Weights of a small GPT-style language model, trained from scratch on English Wikipedia: vocabulary 8192, RMSNorm before each block.
MLP neurons of a small language model. Each row is named by its layer, matrix (down: output weights) and neuron, and shows model dimensions 144-239. Each number is 500 + 40 x the weight over its row's rms, rounded and kept within 0 to 999. Numbers have three digits each. A neuron's up and down rows have the sign that makes its largest values positive.
Before each neuron's rows, "fires before" lists the tokens most often just after its 100 highest values on Wikipedia text that the model never trained on.

fires before: "-", "\n", "|"
L17.down615:493572462545543565507480494488419513487505526508472519493489487412503484492514495486482509485475418518466484475465518414459491543513398534481530474415454551394549443499524535494491501463514504526471567525483464507542536516550548469499437455469580458556480496556497487555481526355526412529

fires before: " ", " the", " his", " its"
L14.down153:557513495509531428566404539551488507485529543459509524432450374483423547520489448570520509442512492517516546469461551472469449475497428489474471481423521551490498535572522626470463535471539551478534561495525513449570537439603487491546477473501459457518483438410468490480591516472474474526

fires before: "7", "8", "6"
L15.down125:534501416421506505459522521456537535482517514517501480508513474459540462443493527498490469529523495492489513450469553513522537487502481498474478500479501546556470485540512489527505529469509532443505449546501489533527489537502532465504483419492475371446495543448519470496479516478519528437

fires before: "-", "\n"
L21.down393:434488529491514466502523563432551513450522506522518479477496443483501496498567501523481515473450501444596483474501517427492517477483513406497497468561484478424501557551472499594502516521552508416519438432500487513494514461440491586423537510452461471506537414483591432460531461498477420525

fires before: "2", "3", "1", "4", "."
L17.down438:470528515505511545509548473435491477538467558515532482500488554510478479602556492562500537512525502522501463552561473482533513543482468467574554486406526523537515561582518564525543546442451497454464568486541546471413426519461442588423484533514471545476467575503476423483467537502528527421

fires before: "8", "9", "6", "7", "1", "5"
L6.down231:532503450466492500576487384506466458515509561525564456528513461495591452529474465459489548452578481483492480471551492519520484434500453546482404436522527511547584539558569485460523479430544506438495454473441486527541519490490477432461526452501481510596521612472488485533456500456465492509

fires before: "\n"
L11.down459:436466491521456548483427471432502460463488498507552424507500474466507532492539511550568472441567484519561421516458520510478527465451482497461514568504489408473432489498485517525538450537499407508520478482466527520539458545490443509511549456510425483424501513540517489486553486540551477511

fires before: "\n"
L13.down594:682507485490485471485498505528498481511517543589493432489547481501506454441463520527441523482582475452490541474451493538468536506505566580483505483453437530552486531454511484507511489480540508495506500541493512444450529435517536526479495460511447547462504568471527424535526520488572455462

fires before: " ", "|", "or", "ing"
L13.down104:576545467498474449462504472483534455511476485489548481574466498501521514570467473557606398529539485544544554437521444445592504513509525561433518464529475498548476496475537484528572509528511538436496494514529486516456534483489536501472452467530507560566522520500497516478559505455461522530

fires before: " |", "s", "|"
L15.down111:451453526454569530493480461502453483521457526565517465529498527403475483530524508497540469461525429508392515543473539572465501505534535523518467495446464503451479600513487401561478518445475593517451499552522535505499487492484510546494581519530484519512518517486491552441449531517549459497

fires before: "9", "8", "7", "4", "5", "6"
L15.down302:491522511551499518545550487540534492491476548545514524510585468426448490456530464523578469556455505432506444452443503496516515554531450457460427439509550436546525491497489554467499473499469534541547503536511540500559553578566467544471508482485504534438537482544492492481554532491460489473

fires before: "s", ",", "\n", "t"
L11.down374:514483431498484514530446499442454484561505534554483479527498485425520525551467542475466506535463500520518403623479476444585499457498421533545527505431512531519509480524534568470488517481548526399499510514494499453520480429473496518466462485445540436569521486529548533501458535445514492499

fires before: " ", "."
L8.down262:480474555458560513493548573477448513506468518463536531472402463463552509535530545472465534565524491524534452529493569487522463398584537488445473518476523583528443468449535475517525493518417600537490493490541533449487534484554535518458487555525507449523510578519503451510473533499529493449

fires before: " |", "s", ";", ".", "1", "–"
L2.down274:543507473473463545429466497486527504431534431495545486566490556434495533507526571474447583585490443550549495461471472477545517506528483517510472532529539453498543454489535561368522524495501489493485524547555511468531439480489462521450513505488451458491480516493528439509553500514428472421

fires before: " |", "0", " century", "s", " the"
L17.down169:484447506520491531541535561523473504436425586527521467516511530491511497415556495523462446491516500459517578531444432535491547468491524521506432506510558470522402517590558489419524525542534585455441588516457471523449463506516534558517493548531457411522502488463476458532545484516509524452

fires before: "\n", " ", "---|---|---|---|", " Goals"
L6.down398:436481456506521514548483513552469484525466495524465409514544440457495501562404503500466479448521529469500533571586505452473490537509457477514471534470446471519476448488508503604488482457522509553496539469422483475538526441496517431485424505473400550489463589477490406418503484491511535538

fires before: "s"
L15.down414:522504530512520503493438536569452543507454501557543494478562522425531443467437504530568501525501516513601518595512502554526543498525464539522571551462497454519472525455425533547485460479487541568494503602492584505497478485390535517482547493564565561543436498529529537540504570537573493432

fires before: " |", "1", "2", "7", "4", "6"
L2.down169:445536477464468570477600534521466529467544483441474548467513514521517564421501505555499522536529509562518449573520500490565548458490495518490468463502479471478531432548523484534502511490527476521494461478510498497701460522518552454546509522538517428481552438500502501481486456482518506514

fires before: "s", "es", "ed"
L22.down112:438578535501498531469452563577488462526565508478470493470444511492500539482441495533551512539576516531526451535478496487596545501485475544454479586480506455575500481533508466475572537519485530441472560536529467560527539461529529529435563487503538516512519506554468503477542470513504500512

fires before: "ing", "d", "t", "tion", "ting", "s"
L22.down122:412502479460467534460518470510580472504478544511489524501455461482474546500532479511501488465545509518527503434466500550523496474561431480477499580448475505485521496557591465550554578513611528419494487557520494468554508458468555500494553478522582430520515492481524488527549594434513545514

fires before: " the", " "
L22.down57:566504516467537522513522519475472482516496525524444598519482494450488474520445478488483443473529515482564404499556481544532483495526509457498482499546473482530492545483529545542478499500485485480502514614504500521534532507520451514439517509478376477462553526482479403519430555456506519492

fires before: "s", "\n", " ", " G", "3", "4"
L13.down451:603497438500468469515578499515528508559556536503527403475589513489532516447442479502501507538542517485452535535495425477552540550412544483560437476537479561518452468486558462507558533470507501432540553441484503503580507430486591478447551441516498524520484517542504459501494499438560517463

fires before: "8", "7", "6", "5"
L8.down450:414537475515566563483508508524507471492552441546494513517467512547463446476550519508434492536524470558511452504487536484488444441458525469470402466496464513509503396467523550560539572573479577512553449540496478464474425550468422492489484493558439500510540539508512446501545506477489468506

fires before: " ", " the", " a", " May", " January"
L21.down607:542518508487439509492472495450501512511554479526529476497475519492474549558615483479486447507466490498516547583498507439508503490499477506507537439618528486478530494465511499464512552582527562529474505534529471537435524526462525471505531484420497562529652509435433548493455447586487448544

fires before: " on", ":", " in", " |", " by", " at"
L12.down522:488458524540526470550495518454469528422395494445572484534426501542475444467450479515522448488492463441511546476499541479437564424508554477527499467463478567468486452534501477469462494500443549403508559500516513499418464512511453460457431522481466489579509494439450440477575523505534446481

fires before: "s"
L14.down634:599555510483574562424512509501523506504466418476456453454547515453491501572473477506532438493519498504497523487518493514507500470530510463538440516460489499562554488529509540511516472503506540527539525472538520479517589465472469538499532524461484551450520484504561521507581470489440492451

fires before: "3", "4", "|", "5", "2", "9"
L14.down599:551535417470522475511532557472522565478553555562449499520524448446459449544522483493521514512468457504451501434460519544538517450535487480496489417555471524520532505567457527494530490558456422576462573476465520517490481544532542530556523487517472454419457436570509458552523511508484455513

fires before: "\n", " "
L16.down443:580546531487482461548462494450526579543496515487486477540468461521507542531462559542474453512487510498554487526531454484550422568480544462480513525532558553541509505517496525514438531482511527528569511518541546466508472481462520513467553435471433449520548511545450468471544490462491487472

fires before: "9", "8"
L7.down449:420477435470539464468555517536493478501500505473503522502582525472484513521493571519482514558442546472483489461473586528459514464575554460449443493480460506484482439560522522534533503488474557500511457491505483500548463500568450593428486464504505468487513548517465493473532504479479502455

fires before: " ", " the", " his", ":"
L15.down40:572474550532528550550466492496514528570443529498537431467430525499533516482484517465526546549490543469448503537484568385431483512584510422423440513526517550529517475441557539488471490488556515544482513451509523530521574518542517528505554497459454537473484521469500476484435513613538454549

fires before: " ", " June"
L13.down341:513542627496557444554457582521499570480420515495486486469491473558524500527530540503497477491479454473480457524469595461449475409521482444498459499369464500441497441516550539492501507484526552418499526477489468473520532471518450496494468465551482555479543471539491465489519458554494494428

fires before: " the", ")", "):", ":", " a"
L12.down270:605575463459561432480492467436463482511500508533476545541486485488500489581539509572509448539526494465474439494508517478464464527515491480470468551442506414618541541528587530513521483444477494480499505471449458494475481489489440513535424430504440535470533487515468531540464491509478507523

fires before: "s", " of", "er", "th"
L16.down485:529504594471515526504451559510509495539522432474447480448543526455442461413413494512468484471508438433534520504474428472501515507446494480494505508440422496488462549540538519577501547497549540554512482569541541466438491468422481475572502506493492573457497505577497498511505549469601508489

fires before: " ", " the"
L22.down104:431496544515530442528482503462520523577523474464544434453594519490496545490479514545465510486498507523549472499492488499494439515601504453553459465493460539599494529528446528430405487475500456504507437433535547529523483518494456468491504454509471486500465552504525516487472547460460498560

fires before: " |", "-", " other", " Su", " century", " place"
L6.down38:564508549527491510463535444511461495538541487513597491442497624500495482480484486418476466476485511467489582505522433547472506468457530488521537426550493409487455534571516490526552539406466505499490532520476480447558497489473492524436438514536477485519561471451538531574608547483423554506

fires before: "\n", " The", " ", " In", " He"
L7.down67:556513513478517462487503525459520557563494544552536448517503521517506496489504527491512509451557481495523526546516423486507441498522479468432541502507415477501514489475505452457497494426559483434485500475491558484425459443497542526555517523585489503497573551477540496491508473505446473496

fires before: "0", "5", "2", "3", "9"
L21.down199:611572504436531501536500547509497540462492453563458488518510498476538589529440549483514470528477527455473418459473566484539544509493490524508498505400536514546515550459491500540516465469496528445489489484548508479549510464452512382542543528463507515532468487509514533543488465480543538429

fires before: "|", "s", "vers", " •", "\n", " "
L15.down226:484532539459543506527515447482492519442481585473543573517470549483472491528519484459524471470518506506495482502570486504529491526488525514541474467540495466477526536454506468457481481538523469498492603529496476436485515491482495521519493495495477449455490468461450472448508527517458497463

fires before: "2", "1"
L2.down308:472504521511516588485585434585553513470564476465540492484501536511529550511515461502529470533558497524484444593505480521538578469505537422530501485496453481479500479525506474494538502484490495462507458523441516475683436488543513490490498527444498450485534447447540526464541428477517474505

fires before: "-", "\n", "|"
L13.down331:593468500465462501531514554537518427554601474524469509524517527469516510543527445453488519459458519519553522494476525542449556487484483537498532530502537479559466504531469498506599441522474439457468459557507602526525432489534529540517518486467515469467508491563509462559523441469465500502

fires before: "\n"
L14.down225:538518428515504494558445524473467491550460479525510525488528494452489462481494479517526513474521556493462547549551518529518466466518506494478554507444500522499510440549514441522496473516537573509493497472527587483500494530543495526558473527547443497496483485443627429465501555546472479502

fires before: "\n", "ed"
L12.down112:432495472456531473514464511473452510527504478513500510438574537456456521434474421539446501465496557552461520574511441551495514515581481437494459533446549470508495455466468494496505459508496582483515449503513501445488531507507504552512507527549444527455503558456511460493444535453504549562

fires before: ",", ".", " in", " of", " and", " to"
L10.down121:447564529560439555497496583548552474492489547447487493482493472458489550509466507513523486568562510535449501523494558430416448527466506570532532487524476485513451502462533550437496597502417437499531531523550460435466505489461518525495384490568525466527463490481538588507521497533480474485

fires before: " ", "\n"
L11.down633:438496506490554444517445536466484489510551559454554513521495490470429540507525509572445510515518540446532381460490497454434490488462549483554487564507579549393458511506493493496450444509494546450517463445528525508498517559437488513475513474514398433476591510505576528508449522464470498523

fires before: "4", "1", "0", "2", "7", "3"
L21.down164:562468529453500492472527537508457459474541511476454514496439548492518417492508447527463435474462490474460487519486461454504468443503496523627496455455443431552566475541503441513487478436518511526501484535520522532483450390499471472504488483496492514487485497481504518503462533485418523558

fires before: "\n", "|", "|---|---|"
L6.down466:526475451549554478461519510465483596479497460545516412533573532495512536535538514571581493499568518495517530572483469466540521446500475452473498462542511451513495548528508519452495501489428487516475421496521518532500440532431555541491555467508384502451538468516491529453457439526534558491

fires before: "5", "6", "4"
L15.down251:441486536480529475517517543456495480425582521493452525510445523549469452589507502506468429454562522410523418503529521525527435524515531493538489482437450527544452479551502465513465422424511524473428461512518567541401503525475489528504460505452458586482548552487479462449562575472479469523

fires before: "4", "1", "3", "9", "6", "8"
L21.down459:482469495510498550546460497533529471518523500460526475458438497494512437489554490510500540421564428445497531535414546531548540535489463522567491472489564518487485542488560573507504479429507512470520536514523507529534480550488491484483486561490509486500491543536492596531483486529422465535

fires before: "\n"
L11.down597:428475480483473538458537471524447493466567426543492543495473429470497552511469497451440552492556529576536540497537451500527473491526536492513581447465477529420533482501540485536494515520491597473490525505539497446497491513487450511486533517564511522502518533501534452463514549408574454599

fires before: ",", "\n", " ", "uck", " |", "AT"
L2.down22:502507522488438474547518538462529534537523492555469455432481479533489530605421458572502548541502450518610486516489541459499558428475499548512412506526441488531535525502548497464460489505505573440461482497577556519451513480484518571473599488544584465522596472521510480496512572572543532543

fires before: " the", "\n", " a", " ", " to"
L7.down179:522472549578576564484547501443502496529482417513488498539508503556539535544403502478525536567488497492552461520428487491566461471465503543527432426446475488460494451562499529461434456520523573467546506458524473581483483481439522502453445544589507431542543545474534528499553531488547481503

fires before: " |", "0", ";", "2", ".", "–"
L6.down462:543492497485518478581582479512454580490530483533547513500502512400395509499506511560553479504537494496494539521528437494593480540475512454483432522553502479487543510514491507508538506504461489500502468508535470432504485458514490528476407502529447575507496579401529477559498475436516517494

fires before: " ", ",", "ive"
L12.down555:592506464532454439488509551461553502532465502502534425496419501442530544492508466520529492549508465473482510520506477401528457482547458517469535479546561465520533475474488529517565571482567462552486522448478547512467460482505527511515525484468540514513522526502470474434454524505495530551

fires before: "s", "t", "ll", "m", " to"
L10.down258:494554480515550502524527516532540502514545429520534515450505513535493520541453529475527499576484504472529550485487523462499495490500543477506420515527488517465534464544541578465495511550460477501435509536537533549515460540481487540548458578468548470559531531463523538479491483479522514430

fires before: ",", "\n", " |", " the", " ("
L13.down53:508407480510482500473550467402487560548509512519519517521442543601494464526483417462460604553507557544525497510486474491503467480478499496477483522490470526485490505481488456459501492440525520467477526442554471523470499394507505526490487531525511580561522531570516448455488482569439516507

fires before: "\n", "|", "-", "==="
L13.down228:457496496496515505518543488547531492486486475496443480487573452505495542479485492521516537470625445478484483520496521456452484556541499499447511476477449570477500476507542566504508494508453507498531527465534498540489521483503541490527427525521416468502522446533550443492510455452502484524

fires before: "1", "2"
L13.down617:568482538396423572449455513417453494582509441431512416492478426461516457431443468511488503436484489458451514454506538497531528492470464536469528546541514497523487489539473448475526503481506517531426501455499504517454523567433420512492483525522570565493478530435448421426519510466517498500

fires before: " |", " of", ":", " "
L16.down97:578566573458499486473466434527510581493466500526471569526515493451475478552452469471529530493493438437520472540439487456437492552471511466496544480490439464454511463529585435507508444413512401527449442447457512571481536504476463539480500494549505505562468463561566525495420483434556481492

fires before: " ", " the", " August"
L8.down626:528543487427526554469481577490488555487494601477521518497474485499508571488567530536508519487479486501519434499542498544435517449522496497521489454444527433475537429452507530461492473490485521537512554487557529521561525539480474511503475468556508510500469478495545463478456401488489477416

fires before: "\n"
L14.down628:425500551499543524496531504520487590466535471497493526499435498502475429497524418467485449477554512475490508465497449520493555530525483466456451580456430508526477458473486485511460507506478583399496523535543565485478532380502500500538530545497510525462491538425497464522533546519499479488

fires before: " |", "\n", "0", "2", "6"
L12.down24:507517490584537514476452523494556451539537501493560518485523519518449446510455421535614508521551461511524493479546602483535520469499403533516538569497534500552510509488509498495509518450514440460493431533446554523440528536497552470471535515498477425528545500505478550420566549517516502484

fires before: " is", " a", " an", " (", " was", "0"
L21.down415:540481511504484484504462534529449502582486501543484559510442471498459524541415520423484545596496520466453526505489582482469505484459485531476575490478504514556542504416527538530502440508485522524475571524513441550477501498559530431514528471441605453430548517481510565490568505546546491529

fires before: "\n", " "
L10.down178:526441465499479456543417539570486520537482534496494481483473480500493461518417475540524543483585548550465476550499516476440515460508543490441507518491425498529533484496472491519482464443561534425469488507557543474483506490546487515566518505599415490453497506505536467457557493486415523518

fires before: "0", ",", " to", "5"
L12.down189:569488583501423494577509550503424505425532599467475491441457514474533502445416394519513441474512465475588535466515478481515480496500509581486523546538446534477516491443503484473537485522524634483502550463520551476510538564585521482405484462512505529544511538496435500480488572511532479523

fires before: " is", " was", " were", " are", ",", " had"
L8.down167:517481444527503539493554489575508528480563516511531504501490520518544545485495506461514588530512536509502527470438553612464489441432439465478561525523533536517465495474454523450483498466459541467489522473454513434514447421507552532446549464497564540398517486427493562462519532508517514489

fires before: " ", "\n", " +"
L12.down194:464534538541604535433493538451540481532514501502505504439413464478444564479480563480456494467498490512592540447457477390474501564516482516485556495537468505546424501537488473503455484527502488511581512482492548505516506501527427488486466443499538457554443511498416477493453490479572529517

fires before: " ", "s", "4"
L17.down623:528494526453492438530481485504560462446459432466494541482459473547490514489421480485483510570530483550534524525535504565586486511512413518541523487497504481538527513506491482523520563577512462489555492399486533419489521540449455507493558542459492479489579477503519478489514462426506589516

fires before: " |", " ", ".", "–", "4"
L15.down108:536500535502573511522514489477539467529490537506505583520512495530461491549450564516484500503512543472508428510526490548455582483482504456485494524447503534542584445487571459528448507419431460582543481528465522520482369501517481497521525583502433470486499486504502456529482526505493578559

fires before: "\n", " The", " In"
L22.down474:419494557477514555471502561563491451514504482452524527475377478558470531481479531487480499527433472487482505514523505441502558491485502482441544434582511523479472468458475489501507499517467484523499524526485494536484461565513483468497536499476506507522528440547508552479556484516493421457

fires before: "-", "\n"
L3.down627:462469559529504472456548492491456538501552501471494537605540470398514465514485516414550492465455543486526515621398485503456517455558512547472583527482489516459497515512464461464487504494471504515471468506517595487503488489529501540441516490496487442527503554603557443491554485484463449513

fires before: "ed", "ing", "s", " to", "ly", " in"
L17.down214:512505515470530473574498586549469466509554546486492471403476518469484540428482474504525468451544501514496522537461552489434527483491502606473488559517537533482489460451468441501590510459451520566553469526455550488481460448445536519473490521542492491504384554483473520475433554479447495411

fires before: " ", ".", ")"
L17.down330:538542478508504534448499449521475489437446488498511501547528518453495419616487513581496526586477520486498519460418455482483571543560441463515528476500502467580485462443487454476527472506543477443531456415444544499505450519435494409482481481538542421475488478548514498552539508453605535515

fires before: ":", "s", ",", " in", ".", " of"
L22.down443:593481503542493454510481505442534455511440471498532409493421524444479543496516552549467448518474462549470558494506538430521456541502499523488546545489500446491440507562540451565528516568465522479450463538462497529451524482559488462490469537479580420508521550483492469509513533534492440455

fires before: "|", "\n", "|---|---|", "-"
L13.down485:524519527609522539456432484516520463566494478509522562538571538514574605492490482499567518489500505362530422501495504478530583477395504495539525525500511541490465494455506572539525470507494461483524471492485434535495509564505491553444580456509460469480509534503506518487525505480457462507

fires before: "2", "1"
L6.down407:479532468471490511445589500499502479489503536496516527508458459534545550493495511526566516525551501517482459527516507530599549547455495553416471488461522551474509490500492466537514539494538484518499470487542524491627472519568500543542482518512448494514469465405554548511467341467558490476

fires before: ",", "\n", "s", " ("
L3.down475:499532548486485470583516548541541484432507464558496440430573439520533524545482473513474481477475477511529544552455507484503446450489473497505472540516429507499547478450473532490507551556466534437464499456473563447503476481481445492469555537410505496439480416459511449516477467600459536515

fires before: "0", ",", "%", "5", ")", "2"
L15.down631:529486539500471442474455456466538523471487414509541484509495527488539550457480456545474496555545570482540499486593458495521576448460510502420502504503473606505494463567534462453495500430454516497471502438510490451441511434419537508468560563540553535494537498516489470501545465475526560409

fires before: " |", "\n", "---|---|---|---|"
L8.down247:468510501524508510503513519468471584511514446530475473497495504467538450487591520548470533543479482470530494493516514446437466512554464533464511437524506457498547551539527496479459472479469522560516446529434489534556438487517554465474538525529491507569473450503488484483499463530528424473

fires before: "s", "es", " to"
L22.down592:476501545518503494427443540455506528463531422501531485480524535488468504582472594450450434519481512538437579504577510513581526500480518425551461566485513442544535502591496494503511560481510548449511532471556545460456518486441496511582518469456506477509515510453529517460547559445519533465

fires before: "0", "2", "1", "3", "4"
L22.down579:563516507503496497484537476491331475481515458508444511504489497518473490458527482480510488536473526444532508521457487477480526416550512534492603493433514523579539474433492462492472514533518445568501501433583489563568519481449527556580553530574540457465497497447533530501536489511461450437

fires before: "N", "5", "4", ")", " |", "2"
L22.down284:509443449468467517467570553492455455476501506511562495564490431454491517468513441509495506459425518496494482455508504432539562431569527502539494565582502455582501509534435495460554503584458542522454584466516547502511502596508472519497471545513467419513490467498481482489507452495475517471

fires before: " on", " in", " as", " by", "://", " to"
L15.down530:537568470486589466512468473488478509470542421471520476496429550418538475489518533511491507462484471441504510482570515560430508472510509536556454461498455493510481514491475511488455512496494561484557556514489521512530491434529424504498449526558431531547526492434548463559561566481526473477

fires before: " |", "–"
L8.down505:482432474502548524526532490497470568466557481483529398448486503460515475432496511507546575553560436440495459487543440511484430554527492442385511467489546551496539493541567524474526452469446520521507485522501504494457523501494482478453481477505538539536509517502442494464454502529572489475

fires before: " ", " −", " +"
L21.down40:441564501521498503495516494419512447486510507519475461459474590542584430516468615523548526459532574502498465544573483530513488474534480528517519524473429532512487453521468487493508501473466529517470462453546505488494496498522493467516480467503434482506561543452563493473532507483387496519

fires before: "1", "0", "2", "9", "7", "8"
L21.down124:547478471438455467547440482484462437548522503515509484527454460507512395529497481558498464426533545431471478463464506512531491499505479497498483547575546495456449533462497455494499501508538465509500457464461504527467502519513509462563539473543480463454430509511547542449546517547480605471

fires before: "s", "1", "3", "0"
L21.down77:601514482443515532433512524619518539482495490532526484447444464481499517425509541465496485539555481515509515522517501505434535464525490504497488543468510469484612480470506490483484549469477540543526500542545441532544505529461504555473501437525545490448443483505562498459572394533528441495

fires before: "'", "5", "0", "9"
L21.down196:561509472560480505485512474505479478438496595450511471527483462459495577401494500517443500514610480525467482535553472422491499486451488594521488428454433514439595564483454503471470464489534522501523557483503527469494487480516517510502494471430434500483415524432464559529500451527533551453

fires before: "\n"
L15.down437:492489481484513510511503531489512516434529506455439487517485504514460501507440476531529507493531502554479461489570514492440469505523548452492527508489469492500477497509485463534461486449503514465471538519541584510492507493476582517509468500532382492446443494484429479471533488521462510466

fires before: "\n"
L12.down604:471507490452474499453488488476428577550481503538458466406527529549458469472547461502452454412602522534499536493555479502465466478590508461480525539423460521541431400472484495530509479493524583486491535516479559458472548484526520540540503556513475492501547497428539459470554497481505448550

fires before: " |", "\n", " of", "s", " ", "ated"
L6.down419:484514491500509547397424562459478517481560606485465459466511554480564521462517499510580516582447509536505427445474526526478614505463495518564513472452550553502503475518518469560455454548431486475512525499536539509498519489501535530475518500547486486579479450516487444533478506561458517426

fires before: " |", "1", "9", " Q", "2"
L8.down87:616517449455509486455509537525474547502458550518485598514514547513486499480401525489531562553507411539478432487493531479517475505532455516421530475471454492490528603600510554448471540493467510551492481473481575449488481543527491497530471482461478550465495500513458497493507441504620515423

fires before: "2", "1", " |", "%"
L3.down620:447583492481433545510646469544439502431577474525541499462510485478507587424453522553554508569556475515495460529475497492602549483498535505455445471482444483434518478528515545508495519507502473518484542512481539495618526554534512561496518563490468432443501499492520505500440463436518456501

fires before: "s", "4"
L15.down9:445501441482519502425475552536460496509469506622452526385450456468502515518552517510486498482537488561438476459449430538536572487413476432481486476450419436556550479476549408440474515561527484457443522574518445501532527492520487514541511453512522504517525441532541401543616425487526477486

fires before: "0", "2", "1", "9", "6"
L15.down488:515513444475497498585521430488529553543523568468531513524485514402553470494508524535448521508554544576512534501514477515465409549510429565514478516481491533477493525491477449561572467529441494488496401538567526521539531491462462532482490550504461473525438529515544482555499486482485477444

fires before: " ", "born"
L11.down617:560495505553443465498488610477488553529456507541550480485414502562537514482504484483544474443503550520546496472439478398541510430498424495519467536457492548541486466455551471473536519510517563487453516490493549505440569565518405491442464493464506515478532492539579540531457481522529537547

fires before: "2", "3", "4"
L17.down35:501468535527541548524499545536495472529470520469493437495539513470473474506563462549467491540543441476430578513471513483593514509412576465490469470450541525457547482483505515498452495410476519484530488581520480519449546508465477571517496518486494550474467512459498596520504521523522534495

fires before: "0", "1", "6", "5", "4", "2"
L21.down579:541507498497468456510542446505515492536516497477523423540501437434483488515509548496439501551521550478474488521540426466579513517510541492503460538526482529402534518589498534493513478547545462508533460464459544475466508473485477543458517516523514524465285532523537470508454464474395480501